From a checkpoint of a small transformer trained on Wikipedia.
Size: 19 layers, width 256, 8 heads of 32, MLP 1024 GELU, vocabulary 32768, 23.5M parameters.
Architecture: LayerNorm after each residual sum, learned positions, biases.
MLP neurons of a small language model. Each row is named by its layer, matrix (up: input weights; down: output weights) and neuron, and shows model dimensions 64-191. Each number is 50 + 10 x the weight over its row's rms, rounded and kept within 0 to 99.
After each neuron's rows, "fires after" lists the tokens most often just before its 100 highest values on Wikipedia text that the model never trained on.

L8.up598:38 59 30 29 70 51 34 52 44 40 48 60 46 62 47 59 70 47 42 49 50 66 35 51 45 56 50 41 51 65 64 36 49 46 55 54 58 69 53 43 41 36 60 52 42 57 41 50 45 35 39 70 50 70 54 75 60 46 46 43 32 48 59 46 41 60 37 39 41 43 52 59 34 54 31 55 60 52 49 37 52 47 48 34 58 35 54 49 53 70 48 51 57 51 50 61 45 32 61 50 41 58 51 65 32 39 39 56 59 42 52 58 51 57 46 49 64 44 42 59 67 53 46 51 51 34 48 38
L8.down598:71 31 54 53 48 64 52 59 37 40 42 51 53 57 38 60 45 57 53 31 44 39 34 50 57 25 23 33 58 64 53 50 39 51 24 49 54 59 43 44 43 40 50 40 58 48 58 62 60 46 54 44 48 39 51 25 53 54 52 58 36 43 65 40 48 40 49 55 42 66 56 55 48 47 54 54 44 62 65 48 69 36 82 38 57 51 53 51 43 47 57 67 46 57 67 49 50 43 49 57 26 65 44 45 49 48 46 55 63 34 25 49 42 52 36 57 35 56 56 50 64 52 41 45 53 71 48 39
fires after: " ", " ("

L14.up165:64 33 47 39 69 39 52 54 40 37 51 31 60 54 36 60 48 48 49 41 50 54 60 57 52 43 51 67 48 47 52 35 56 37 46 44 56 54 40 67 50 60 57 47 50 34 32 37 36 55 42 46 46 40 52 45 46 42 45 49 49 62 50 78 55 60 57 45 36 57 61 31 54 62 63 52 63 50 40 57 67 60 49 60 67 42 29 48 60 57 47 55 52 48 44 68 61 41 44 43 32 58 57 53 54 50 55 58 34 47 66 35 45 49 50 43 53 55 30 45 73 40 53 62 47 76 48 51
L14.down165:46 39 57 54 42 50 44 57 42 45 56 51 50 46 48 54 52 42 55 49 52 55 54 44 27 71 44 72 59 44 42 52 46 62 59 52 48 40 46 31 38 62 45 59 50 58 46 49 34 52 37 56 53 78 46 60 40 59 47 46 53 61 49 41 43 51 55 23 52 48 53 60 61 47 49 70 53 82 50 46 30 38 42 42 48 70 53 44 49 40 50 70 46 47 53 52 57 64 60 66 64 50 52 66 51 41 46 55 61 50 31 45 41 42 57 42 56 45 55 62 59 39 47 32 39 52 59 57
fires after: " ", " |"

L14.up206:26 55 58 45 37 44 57 39 48 40 57 49 61 35 47 51 52 61 42 49 35 48 32 56 38 58 48 51 67 52 69 49 38 45 52 57 58 46 57 42 40 33 47 49 57 44 43 43 52 63 56 41 39 57 35 49 51 66 75 43 49 40 73 42 60 51 43 57 59 38 48 63 52 45 58 47 51 61 53 56 52 56 55 35 61 38 48 55 52 57 72 57 52 43 62 36 37 52 47 46 53 35 30 72 55 62 36 58 50 55 55 33 39 50 51 56 32 51 56 53 62 26 48 51 53 34 46 35
L14.down206:33 49 44 64 63 64 36 48 36 44 44 56 65 43 67 33 59 58 60 65 51 68 62 65 50 46 53 34 54 33 46 45 50 47 47 49 54 38 49 46 39 61 55 48 60 47 41 59 57 41 54 48 37 57 52 36 57 70 61 60 36 54 51 44 43 35 65 22 38 44 34 65 56 47 39 63 52 44 58 53 55 39 50 44 64 54 61 53 57 65 51 50 56 39 58 60 34 55 68 47 30 59 54 37 41 66 37 54 53 37 54 55 70 46 45 49 57 61 60 44 43 48 58 46 57 49 38 49
fires after: ".", " .", ",", " Sh", "f"

L13.up894:57 17 55 43 51 58 49 41 33 55 45 57 46 37 40 58 31 46 47 52 55 43 32 64 45 64 50 60 63 56 68 38 58 42 57 54 53 58 45 63 54 50 41 43 39 37 47 43 31 51 47 54 57 27 44 38 52 50 43 47 63 57 52 60 52 52 42 47 48 49 50 42 31 44 65 56 41 64 62 70 46 45 47 62 57 42 53 51 59 60 43 65 45 43 54 61 64 48 23 50 33 27 53 38 46 54 45 48 42 44 58 45 51 57 36 59 54 54 60 53 70 43 60 52 69 72 58 56
L13.down894:55 52 70 44 58 50 34 42 56 18 42 48 54 47 46 41 61 38 35 47 46 54 58 59 45 82 64 58 69 54 56 58 45 59 43 47 64 63 49 41 46 51 56 54 54 57 40 45 50 67 44 34 33 53 49 39 34 63 52 57 53 65 64 45 41 32 58 50 46 35 36 54 52 71 49 54 56 54 37 58 51 29 51 59 62 30 59 50 74 41 41 46 49 48 57 46 30 50 53 64 44 38 34 67 55 51 49 42 47 46 45 55 53 42 56 54 66 50 44 65 54 48 52 49 26 48 59 54
fires after: " ", " |", " were"

L14.up737:21 40 44 45 58 33 51 51 43 35 62 55 58 42 56 38 50 54 57 48 51 41 54 79 52 47 27 42 60 34 55 42 32 49 51 64 58 40 44 53 50 37 59 52 45 50 53 60 51 45 44 45 27 49 43 64 58 48 50 48 45 44 54 35 56 44 37 19 45 54 34 46 58 46 46 50 49 36 49 53 46 38 53 28 51 36 47 61 52 48 50 38 47 51 40 59 70 52 58 40 52 47 44 82 70 50 65 66 55 39 62 42 44 54 48 42 51 46 58 42 52 36 41 60 35 48 53 59
L14.down737:63 40 38 49 63 60 33 43 46 60 41 54 68 38 49 47 39 43 49 57 59 55 43 62 47 56 46 56 44 48 50 48 39 55 53 68 44 53 29 74 41 50 29 57 49 47 38 38 58 53 41 54 69 44 42 43 28 60 32 43 39 56 54 52 47 43 41 51 65 45 57 35 36 52 59 48 73 56 60 54 45 39 49 62 65 63 49 38 48 52 55 46 46 66 53 65 65 46 71 26 42 41 54 40 59 37 47 26 58 43 45 57 47 38 67 66 46 68 57 60 48 49 59 39 50 70 54 65
fires after: " ", ".", " T"

L8.up375:60 55 36 60 48 51 49 47 47 46 65 59 54 52 53 59 60 30 55 49 57 59 56 62 50 67 66 35 43 47 50 59 62 50 42 51 45 42 56 39 51 56 58 43 43 53 54 50 57 98 52 51 55 73 51 43 38 36 59 59 39 56 48 46 42 48 44 49 41 50 51 58 35 49 35 50 65 48 48 43 44 54 39 54 42 46 45 58 49 52 56 56 40 43 46 54 43 55 54 41 36 61 52 41 42 75 61 28 51 48 52 70 47 59 51 52 49 41 45 53 63 34 41 38 44 47 61 45
L8.down375:46 31 58 49 51 53 44 43 57 53 47 47 47 49 45 46 50 56 49 47 52 51 50 52 51 51 59 40 49 47 72 52 52 68 47 49 59 54 47 45 62 58 60 48 50 64 58 47 45 53 45 47 57 64 44 58 64 44 52 42 55 47 62 52 47 73 76 62 44 41 51 57 58 44 58 44 42 51 43 53 50 43 51 48 56 73 48 47 31 41 37 67 46 45 37 50 64 33 56 41 50 50 55 42 53 58 45 52 50 50 57 41 28 17 48 64 46 33 61 50 64 43 34 56 57 20 50 41
fires after: " |", " ", ";"

L9.up24:53 47 64 58 46 50 51 46 39 52 42 63 38 51 52 45 52 58 57 56 55 54 18 33 55 33 55 58 61 38 38 71 47 49 60 56 46 51 52 61 47 41 65 56 36 50 39 53 52 46 66 38 56 58 48 52 22 48 47 49 54 55 49 51 38 49 48 40 50 58 56 38 42 45 38 49 64 48 45 33 49 63 65 38 65 45 41 47 53 28 67 34 42 34 34 60 54 61 44 54 56 49 40 53 32 57 53 43 45 54 43 40 45 51 50 46 46 53 47 46 44 52 62 62 61 50 48 45
L9.down24:46 42 29 61 40 63 51 46 49 49 37 44 38 45 61 57 54 63 59 65 76 54 45 57 49 44 53 48 61 31 49 52 50 57 70 46 43 48 50 50 62 54 47 36 49 48 53 64 47 54 54 53 63 38 40 43 61 46 52 53 43 44 55 69 31 52 53 37 62 57 58 45 44 37 65 50 60 63 34 59 55 45 63 41 50 51 37 49 38 45 46 38 29 56 31 48 41 46 41 60 66 62 65 55 43 44 51 40 44 64 30 44 50 46 49 50 54 38 61 49 51 64 50 43 35 44 46 44
fires after: " (", " \"", " |", "1", "\n"

L7.up649:55 49 46 42 74 49 50 57 38 52 52 64 49 45 34 55 46 53 56 59 49 60 57 50 59 43 50 52 41 60 53 46 58 46 41 35 54 56 44 27 66 40 63 59 35 48 28 42 35 41 64 50 42 47 51 53 45 44 48 34 30 43 66 65 63 42 46 58 52 50 41 53 36 32 49 43 50 47 43 52 68 36 43 46 57 52 54 51 57 65 35 55 67 54 48 40 63 42 54 47 50 56 53 40 57 38 35 54 46 33 79 38 44 57 55 45 56 56 47 73 51 64 61 62 57 37 31 40
L7.down649:45 61 49 39 52 31 50 62 44 52 45 50 52 45 69 54 57 45 51 43 56 48 38 62 49 60 37 40 68 52 55 45 62 43 30 46 46 35 57 26 50 46 39 45 49 71 51 48 62 60 47 41 40 39 39 54 60 34 47 71 54 42 49 51 52 49 65 49 45 50 46 48 57 46 61 44 60 61 62 46 29 67 56 61 45 43 68 63 44 39 38 50 60 50 53 44 41 65 35 56 46 47 46 51 29 62 33 21 33 41 71 56 42 48 52 25 36 63 39 39 72 49 68 50 53 40 53 42
fires after: " ", ",", "=="

L5.up485:51 42 47 59 57 38 45 72 54 52 46 32 43 35 35 50 37 49 45 47 45 63 40 46 56 50 76 55 60 67 39 57 60 69 70 56 45 47 56 51 56 63 68 41 45 35 43 35 40 46 43 44 42 43 43 57 41 50 66 55 43 41 40 83 49 50 71 55 35 42 74 61 48 52 45 50 47 26 32 39 71 54 45 39 54 47 53 54 34 57 47 34 46 40 65 46 61 51 55 56 42 48 45 54 46 29 54 35 57 38 71 38 58 42 44 46 60 57 56 44 42 30 53 57 56 59 49 44
L5.down485:53 51 57 44 66 70 43 48 45 38 53 54 46 31 58 46 49 56 68 52 42 59 64 53 47 49 44 48 64 38 59 61 43 21 52 49 48 40 56 55 35 36 33 54 44 58 60 53 52 44 48 61 70 34 65 35 65 53 36 47 51 61 38 31 49 56 40 75 44 41 48 82 49 54 37 43 38 76 64 54 58 39 59 50 61 32 59 45 48 41 63 41 47 51 51 48 53 63 43 53 53 52 44 36 55 47 46 59 31 44 42 50 44 50 56 46 50 64 54 50 57 78 49 51 45 45 45 58
fires after: " ", "+", " Dr"

L8.up299:43 49 49 49 57 50 39 49 35 61 66 40 51 37 60 52 47 63 50 43 57 39 68 54 50 51 33 37 58 57 51 54 43 51 42 51 45 54 51 69 38 25 60 49 54 60 54 48 44 27 56 35 43 62 62 44 55 59 48 39 51 36 50 66 56 64 57 48 41 51 56 52 50 44 48 56 64 49 57 52 49 38 59 43 51 30 59 65 52 45 64 36 69 31 47 69 47 40 47 66 59 55 50 61 64 59 51 42 39 49 82 55 49 55 42 60 55 29 51 35 52 41 55 45 61 42 38 49
L8.down299:43 46 56 70 85 57 42 61 42 41 56 47 63 60 40 49 49 54 47 44 38 53 46 37 50 53 62 58 49 52 42 44 64 52 54 63 56 63 42 44 54 54 60 57 53 44 46 48 41 40 44 30 44 33 32 65 54 54 49 52 52 56 55 34 52 59 54 31 51 38 50 76 43 44 54 53 51 55 70 45 50 44 62 44 60 53 45 50 31 65 42 44 55 51 57 33 67 59 60 53 40 64 57 57 39 64 50 57 58 54 42 58 41 46 43 46 36 34 45 46 75 45 40 48 49 66 41 49
fires after: " the", " ", "9"

L6.up720:52 28 30 46 60 55 27 36 48 55 48 44 44 48 40 44 55 28 53 45 70 52 42 57 39 37 54 48 47 40 48 53 52 62 33 61 50 55 36 35 58 64 50 38 53 33 61 47 56 70 43 49 54 54 48 40 53 38 61 51 59 47 49 64 68 57 42 53 29 49 50 40 58 39 35 65 58 57 39 35 60 38 28 43 43 52 39 38 57 43 53 50 35 48 55 40 37 54 35 43 56 45 51 59 53 64 45 36 50 58 44 61 53 50 38 56 56 51 65 54 63 46 63 56 43 55 56 51
L6.down720:45 64 45 50 51 52 52 44 56 36 45 58 49 40 43 47 55 56 38 46 54 57 52 51 34 51 40 65 52 48 58 63 64 38 47 69 48 58 45 65 40 44 31 69 40 41 51 62 43 59 70 72 72 59 51 60 52 62 54 64 42 35 72 31 47 38 56 59 59 40 62 59 57 66 58 52 57 52 40 29 58 55 48 43 39 40 59 50 48 63 48 29 55 48 44 46 56 28 57 51 64 57 45 53 43 55 50 48 65 36 45 43 56 34 65 53 78 29 51 46 51 33 39 44 56 52 49 55
fires after: " ", "'s", "+", "|", " |"

L3.up237:44 64 41 35 45 37 40 56 43 59 48 49 45 33 35 64 61 26 46 44 59 65 57 59 42 48 71 23 53 53 53 37 66 44 61 56 45 63 57 53 43 34 57 45 37 47 40 44 37 41 43 73 55 45 53 51 65 33 50 49 39 47 55 42 54 48 40 30 66 62 45 66 44 56 53 47 43 67 53 56 47 61 49 40 41 53 58 47 17 50 59 69 49 51 43 55 60 49 72 76 58 47 52 57 52 52 52 59 67 42 53 61 42 55 47 52 53 47 44 54 50 51 42 53 61 38 49 54
L3.down237:61 52 44 46 55 44 39 47 56 40 52 47 56 59 50 46 38 54 69 55 61 52 40 46 49 33 35 54 50 51 48 54 35 58 48 30 36 36 59 49 52 58 55 53 63 46 57 44 62 50 56 48 57 54 34 49 60 46 41 50 52 63 69 40 52 39 40 62 51 25 45 83 47 44 47 65 46 62 54 40 57 43 40 55 38 52 41 47 63 40 51 26 46 48 52 53 47 54 34 61 52 35 56 49 31 55 66 41 53 54 62 42 45 51 63 48 43 49 56 34 40 67 58 45 33 57 57 37
fires after: " ", " the", " (", " a"

L6.up457:66 51 57 47 66 45 50 43 45 65 37 37 60 59 60 46 39 39 53 51 54 32 51 52 55 43 51 51 46 33 52 55 39 38 48 64 64 47 54 43 51 68 51 35 40 59 52 36 42 52 60 43 42 51 50 57 62 47 56 60 53 57 47 49 55 40 41 40 39 57 53 64 51 54 58 39 49 40 34 46 53 78 59 52 56 49 51 51 54 51 39 41 48 49 44 62 50 49 53 50 60 58 38 56 55 37 63 51 57 47 22 59 60 45 41 44 68 48 54 51 37 33 52 52 51 54 60 52
L6.down457:48 71 52 56 52 49 47 37 63 40 43 53 55 27 54 55 57 40 46 26 32 31 43 34 41 46 44 52 51 50 50 49 37 60 58 55 59 45 39 47 48 56 47 37 35 49 51 43 41 38 43 45 59 27 51 38 48 41 48 58 46 57 65 52 39 54 33 58 53 48 54 61 31 55 39 51 46 53 39 58 41 50 61 42 50 40 57 37 24 49 58 49 50 48 53 43 45 41 61 44 52 51 51 69 58 37 60 32 60 36 37 52 46 50 61 37 41 38 39 44 67 33 49 56 58 53 59 45
fires after: " |\n", " |", "==", "-"

L14.up467:40 24 44 41 58 35 65 46 35 45 43 50 46 48 41 60 41 56 50 71 41 42 57 45 47 52 55 43 50 56 74 57 45 53 40 63 50 48 36 41 31 58 54 31 43 53 58 57 44 24 60 51 39 52 39 23 56 41 49 45 50 51 57 55 35 45 46 44 37 53 57 54 50 52 52 42 49 86 46 39 49 52 58 46 55 56 53 52 54 34 39 59 41 45 39 48 65 43 39 62 55 43 57 46 55 57 50 42 45 42 47 36 41 38 49 69 48 69 44 49 46 60 66 50 39 62 51 64
L14.down467:45 74 48 44 56 48 64 57 53 44 40 43 50 35 55 42 70 46 59 42 53 55 62 41 46 35 45 51 62 42 59 64 52 46 40 53 49 58 56 53 62 40 31 73 63 57 61 65 55 65 48 35 39 50 55 63 44 59 56 58 66 46 46 58 57 49 49 39 68 72 36 44 53 41 65 46 58 49 51 47 50 39 57 49 57 38 63 39 57 50 53 33 59 69 43 50 21 21 47 58 40 44 44 46 48 37 35 65 81 49 67 46 41 42 52 55 66 61 50 59 60 40 42 58 51 65 35 42
fires after: " ", "10"

L13.up876:61 37 31 43 61 54 80 57 47 65 54 48 53 42 48 59 43 33 43 56 31 50 34 53 40 59 67 57 60 51 52 51 62 52 58 63 45 45 55 55 70 54 64 37 46 34 35 70 42 49 44 57 62 60 63 43 44 50 47 39 57 50 36 59 35 44 30 50 49 76 61 60 61 44 55 55 59 51 51 52 62 80 50 44 53 50 32 62 54 48 61 36 35 55 42 63 54 40 49 45 44 40 66 50 46 44 40 40 40 56 59 53 54 42 66 57 66 57 62 57 50 42 40 47 44 43 52 38
L13.down876:61 53 42 56 34 69 49 46 41 48 57 42 39 48 59 47 62 49 33 62 55 60 52 69 51 44 41 37 45 57 51 76 49 50 43 32 61 45 51 67 35 44 65 62 47 49 53 56 54 38 51 47 44 56 56 65 48 49 74 38 63 64 67 56 48 39 49 47 29 43 65 44 48 64 48 53 51 68 49 34 46 61 37 46 35 43 43 57 36 46 48 71 53 49 55 53 49 52 44 65 45 39 41 70 51 52 57 72 48 59 61 49 38 40 62 54 31 46 34 52 72 41 48 37 49 36 41 59
fires after: " ", " |", "11", "N"

L8.up401:55 54 52 45 53 42 68 59 45 43 48 47 58 38 48 53 34 46 64 43 61 40 46 43 53 30 58 49 61 47 51 33 51 30 41 51 45 72 46 36 68 44 43 43 54 46 46 43 43 35 55 41 53 45 52 64 37 51 54 20 49 45 66 40 50 50 31 69 47 42 45 71 47 53 53 42 56 61 68 55 36 43 53 50 30 59 53 43 51 39 60 51 52 64 42 50 43 47 55 46 57 43 52 30 52 52 62 51 60 56 36 46 51 52 28 48 59 45 62 48 39 53 51 54 55 20 54 52
L8.down401:42 49 71 25 57 36 58 55 40 46 27 53 68 35 49 45 42 42 67 52 84 35 58 39 54 59 47 43 48 60 46 37 46 56 45 54 37 36 47 54 56 56 40 43 46 56 64 63 57 30 46 59 50 45 66 56 50 38 44 33 49 42 62 44 46 50 56 51 52 31 56 45 53 43 58 50 43 54 50 40 52 67 60 51 48 26 49 43 55 41 50 55 34 48 62 49 47 62 36 43 43 49 44 40 41 57 48 53 43 54 74 35 61 50 55 59 41 53 43 55 34 48 32 53 46 57 62 23
fires after: "\n\n", " a", "-", ")\n\n"

L3.up504:37 36 34 49 61 46 48 68 27 54 41 62 47 48 42 57 32 40 68 53 61 53 71 73 65 50 62 43 50 61 50 46 55 34 53 45 44 51 47 43 62 42 37 32 42 52 35 66 40 26 35 55 40 33 51 65 53 41 43 43 45 52 46 64 62 49 59 54 55 59 65 50 52 56 42 52 69 50 44 40 41 70 41 55 53 49 79 55 63 55 46 41 51 45 40 55 43 33 66 32 58 42 32 57 50 65 44 53 48 67 54 64 51 33 45 45 58 45 54 44 55 45 30 49 55 53 48 55
L3.down504:62 50 45 47 55 48 55 43 41 46 62 49 45 56 75 52 56 64 64 42 43 71 43 36 47 38 36 44 40 48 65 50 43 46 41 56 63 51 40 57 41 39 46 63 41 70 52 37 59 49 35 47 57 46 59 43 50 36 68 51 29 49 59 45 54 56 61 60 41 38 57 66 49 52 68 48 38 63 50 56 41 45 33 50 49 51 33 45 56 62 48 56 51 49 47 38 59 46 55 55 36 44 60 51 40 49 58 33 40 37 64 38 45 40 49 33 45 47 47 47 64 77 49 54 48 47 38 55
fires after: " ", " (", ".", ","

L13.up551:43 42 43 52 76 57 51 48 40 57 42 58 51 58 51 38 51 30 44 45 62 60 62 31 52 74 30 39 53 47 51 58 35 49 51 64 65 57 63 70 58 57 57 57 44 75 46 46 37 48 67 62 51 65 59 51 60 49 64 42 51 45 47 64 47 49 40 28 61 48 48 49 41 59 50 42 73 43 31 31 42 46 48 67 50 56 42 52 53 34 60 37 61 58 31 58 35 36 55 43 53 50 54 54 48 39 57 53 56 62 50 47 57 45 56 57 63 43 59 45 49 55 33 48 60 50 59 48
L13.down551:67 42 52 49 36 63 37 46 55 50 48 41 54 44 56 53 55 65 61 62 51 59 57 54 67 51 56 61 70 59 56 49 50 63 66 64 54 45 33 43 51 52 56 50 68 50 43 54 48 33 37 42 43 28 52 33 49 55 50 47 59 52 49 44 65 50 46 60 41 42 57 43 42 55 57 70 29 57 52 51 52 52 36 42 58 30 33 51 45 59 47 45 66 46 62 34 38 49 36 61 47 33 30 46 52 65 43 45 43 37 42 59 28 45 46 40 57 63 40 49 58 42 70 51 48 52 41 53
fires after: " ", " the", ",", " |", " in"

L9.up444:59 44 45 37 64 66 55 51 52 45 45 42 58 60 55 49 39 32 51 35 62 63 58 42 52 62 60 30 47 47 55 65 34 52 43 60 52 42 54 56 63 43 63 32 48 44 46 53 53 41 63 79 59 78 55 51 52 46 50 44 41 53 50 57 66 38 48 51 40 57 46 32 34 49 58 40 48 41 31 30 53 57 49 55 50 53 38 49 49 63 36 55 45 47 31 68 32 55 60 47 51 46 67 50 55 48 53 39 60 53 51 45 33 39 42 43 56 46 64 63 46 38 36 61 46 50 57 54
L9.down444:42 55 68 44 58 59 57 56 44 38 57 55 39 45 59 40 57 45 58 35 63 52 50 49 58 57 50 43 53 52 60 59 76 58 46 45 54 41 52 52 74 56 63 48 57 61 47 48 62 55 30 59 56 44 50 39 50 61 63 52 37 47 44 30 51 41 58 35 56 60 39 50 47 47 54 35 43 28 62 46 58 41 55 56 26 54 41 34 56 53 28 46 61 51 51 60 51 68 64 38 42 69 50 69 45 47 42 49 43 48 65 43 47 64 49 54 36 52 52 62 56 57 51 47 51 57 45 48
fires after: " |", " ", "1", "-"

L8.up914:52 45 42 44 41 46 52 54 48 58 45 52 44 64 53 53 64 69 54 64 38 50 44 43 60 46 55 54 62 48 46 48 53 54 49 45 47 46 50 36 44 34 57 61 39 54 60 45 54 37 50 56 46 51 54 33 80 36 54 35 45 39 50 56 47 48 44 52 50 38 52 49 45 67 41 56 63 53 50 39 47 47 52 58 53 61 42 40 60 58 34 57 44 51 31 42 50 52 63 49 47 55 53 39 55 57 54 55 35 40 71 47 54 53 38 56 46 59 63 53 62 60 48 38 46 58 50 66
L8.down914:58 53 29 47 67 58 65 57 51 39 49 46 50 35 46 43 52 46 51 41 66 37 62 38 47 51 55 32 51 47 51 43 32 36 43 54 48 57 49 50 33 46 40 49 44 53 64 72 36 42 60 35 52 42 54 49 42 51 58 53 37 44 55 58 44 51 43 49 46 68 53 58 43 44 48 63 50 35 34 55 55 55 50 60 75 43 43 29 36 60 51 57 51 56 62 53 29 42 51 36 41 35 50 58 59 68 39 46 50 54 50 43 53 44 53 48 61 54 57 57 49 46 32 59 52 49 55 41
fires after: " ", "20", "19"

L7.up782:57 55 56 73 45 51 51 54 22 46 56 53 48 42 56 61 49 42 57 52 39 43 31 58 49 47 52 46 53 45 50 55 46 58 47 52 64 50 56 44 53 32 47 46 45 49 56 56 48 61 63 67 57 50 58 72 68 39 41 35 33 59 60 59 59 47 52 45 57 47 64 34 44 44 50 60 52 36 47 54 35 45 47 41 56 45 49 53 62 49 42 54 48 40 27 44 77 52 49 62 49 44 68 65 61 37 50 60 62 64 68 42 48 55 58 58 52 47 62 31 68 47 45 61 46 53 60 56
L7.down782:60 50 45 39 47 54 47 49 23 47 75 60 49 64 59 27 75 73 49 46 41 60 36 56 55 39 46 51 54 46 57 58 78 63 39 50 44 49 52 36 50 57 48 63 28 46 39 65 45 48 39 64 54 59 52 55 58 41 57 48 51 51 44 57 57 53 51 44 49 53 40 62 34 44 54 52 55 54 59 51 65 74 45 34 58 51 46 54 50 47 47 60 58 55 57 35 38 53 34 43 32 42 49 45 39 43 37 49 51 54 53 55 30 55 37 39 58 39 67 74 54 42 53 60 47 41 51 28
fires after: " ", " the"

L5.up621:52 35 57 49 47 74 53 59 50 65 41 41 52 46 41 43 46 45 50 48 44 65 54 34 52 44 60 52 57 55 42 41 69 52 31 69 56 61 33 42 54 56 57 43 52 38 62 44 35 67 39 55 52 45 58 80 64 42 48 47 54 52 48 58 45 49 58 51 40 38 53 33 49 47 58 42 71 46 40 55 40 63 52 53 46 39 46 61 49 60 46 55 36 46 64 52 51 37 52 48 43 48 45 50 52 47 57 52 47 52 39 52 53 51 36 42 41 66 50 37 52 47 56 50 62 64 55 48
L5.down621:46 48 43 52 43 41 47 57 67 60 38 48 50 48 48 62 54 50 49 50 62 49 52 43 53 44 60 36 49 50 57 61 41 39 54 51 50 63 54 60 56 49 52 49 70 64 57 59 56 32 37 53 53 40 46 43 31 45 53 67 64 43 58 55 45 42 42 43 52 43 49 66 45 38 56 58 35 58 65 61 42 48 67 48 46 39 53 47 55 48 69 46 56 44 14 45 53 64 54 49 57 35 36 58 47 41 65 24 54 45 58 44 46 42 63 53 53 56 39 60 47 27 43 42 42 58 45 43
fires after: " ", " |", "+", "-round"

L13.up541:51 48 40 35 48 48 60 49 33 37 40 52 65 56 34 43 56 64 60 49 58 39 63 50 55 53 48 60 59 64 52 49 52 46 47 58 55 37 59 49 44 58 45 53 35 51 70 54 58 25 66 59 31 60 60 44 46 69 48 48 35 61 66 44 51 42 50 61 44 44 51 61 42 51 53 45 56 52 55 60 34 54 56 39 46 30 60 55 56 41 49 25 62 53 50 62 67 26 51 55 30 47 31 49 68 62 54 53 43 37 57 38 34 53 45 43 58 49 68 38 51 51 48 56 57 48 71 72
L13.down541:66 28 39 55 53 36 44 56 51 50 41 48 46 32 76 71 63 56 43 60 53 39 26 58 52 51 44 49 58 50 39 58 59 50 58 42 52 47 53 50 40 46 33 30 71 36 57 41 41 46 33 58 71 35 60 55 61 55 19 59 42 59 67 50 62 47 39 61 50 48 42 59 35 47 49 59 39 54 56 48 35 55 47 41 42 56 55 51 53 59 38 39 51 48 63 40 38 53 56 40 35 55 40 41 54 64 48 42 39 47 41 43 44 47 35 60 42 59 75 53 38 56 36 48 66 54 35 37
fires after: " ", "4", "2", "3"

L9.up380:57 55 41 56 48 54 46 72 37 40 48 47 48 68 53 56 49 62 70 54 31 51 40 43 56 31 43 56 58 39 44 46 22 30 52 61 35 66 41 67 39 57 51 42 50 54 53 60 67 32 64 35 43 52 63 46 40 51 44 35 43 53 43 61 60 52 38 39 46 44 52 47 53 47 53 58 68 57 44 49 53 55 61 60 78 46 54 47 41 62 38 54 44 38 36 50 59 57 43 51 55 55 55 62 50 54 55 30 48 57 57 58 53 26 43 64 63 41 46 46 54 68 50 63 53 52 49 51
L9.down380:45 38 44 50 44 46 46 54 46 56 42 50 37 47 51 38 63 56 53 48 41 56 16 47 47 46 54 69 56 52 25 49 56 56 38 35 63 75 55 38 48 47 47 50 44 52 49 56 53 58 58 49 63 49 47 50 64 49 32 56 55 57 69 50 44 42 32 58 60 58 47 72 63 60 31 51 39 51 69 46 46 32 60 32 44 47 57 61 44 54 40 66 50 51 48 47 51 54 44 24 55 46 45 37 45 58 45 61 41 38 38 49 41 72 41 32 46 51 47 59 36 77 55 41 56 55 42 54
fires after: " ", " (", ",", " and", "1"

L8.up909:38 56 49 57 56 55 56 50 41 66 55 42 38 34 39 60 63 47 39 34 64 54 51 59 50 46 40 54 47 53 38 43 48 71 60 47 33 54 29 47 60 46 53 47 32 38 29 57 55 35 50 60 38 39 42 51 51 62 44 40 50 53 57 58 67 47 39 51 55 51 45 56 43 52 34 64 60 42 48 43 40 48 45 52 49 53 56 49 63 63 34 57 60 49 57 61 46 59 49 47 55 32 46 47 43 44 47 49 45 52 59 43 26 60 50 47 67 61 42 42 62 47 34 34 50 50 51 55
L8.down909:44 32 46 48 52 54 51 39 38 56 35 66 49 52 60 56 61 33 60 38 30 29 62 56 45 46 50 55 55 60 57 57 42 64 49 42 38 28 42 52 47 35 47 62 48 46 57 38 52 61 50 40 69 44 55 49 59 29 49 60 52 67 61 44 31 63 53 48 52 64 58 45 56 44 63 71 47 61 61 54 69 46 40 40 62 37 49 46 37 62 46 66 56 57 46 40 25 59 55 63 45 37 55 63 44 66 54 42 60 43 55 57 62 39 48 49 61 74 34 41 51 71 48 45 50 23 49 35
fires after: ",", ".", "19", " ", ":", " +"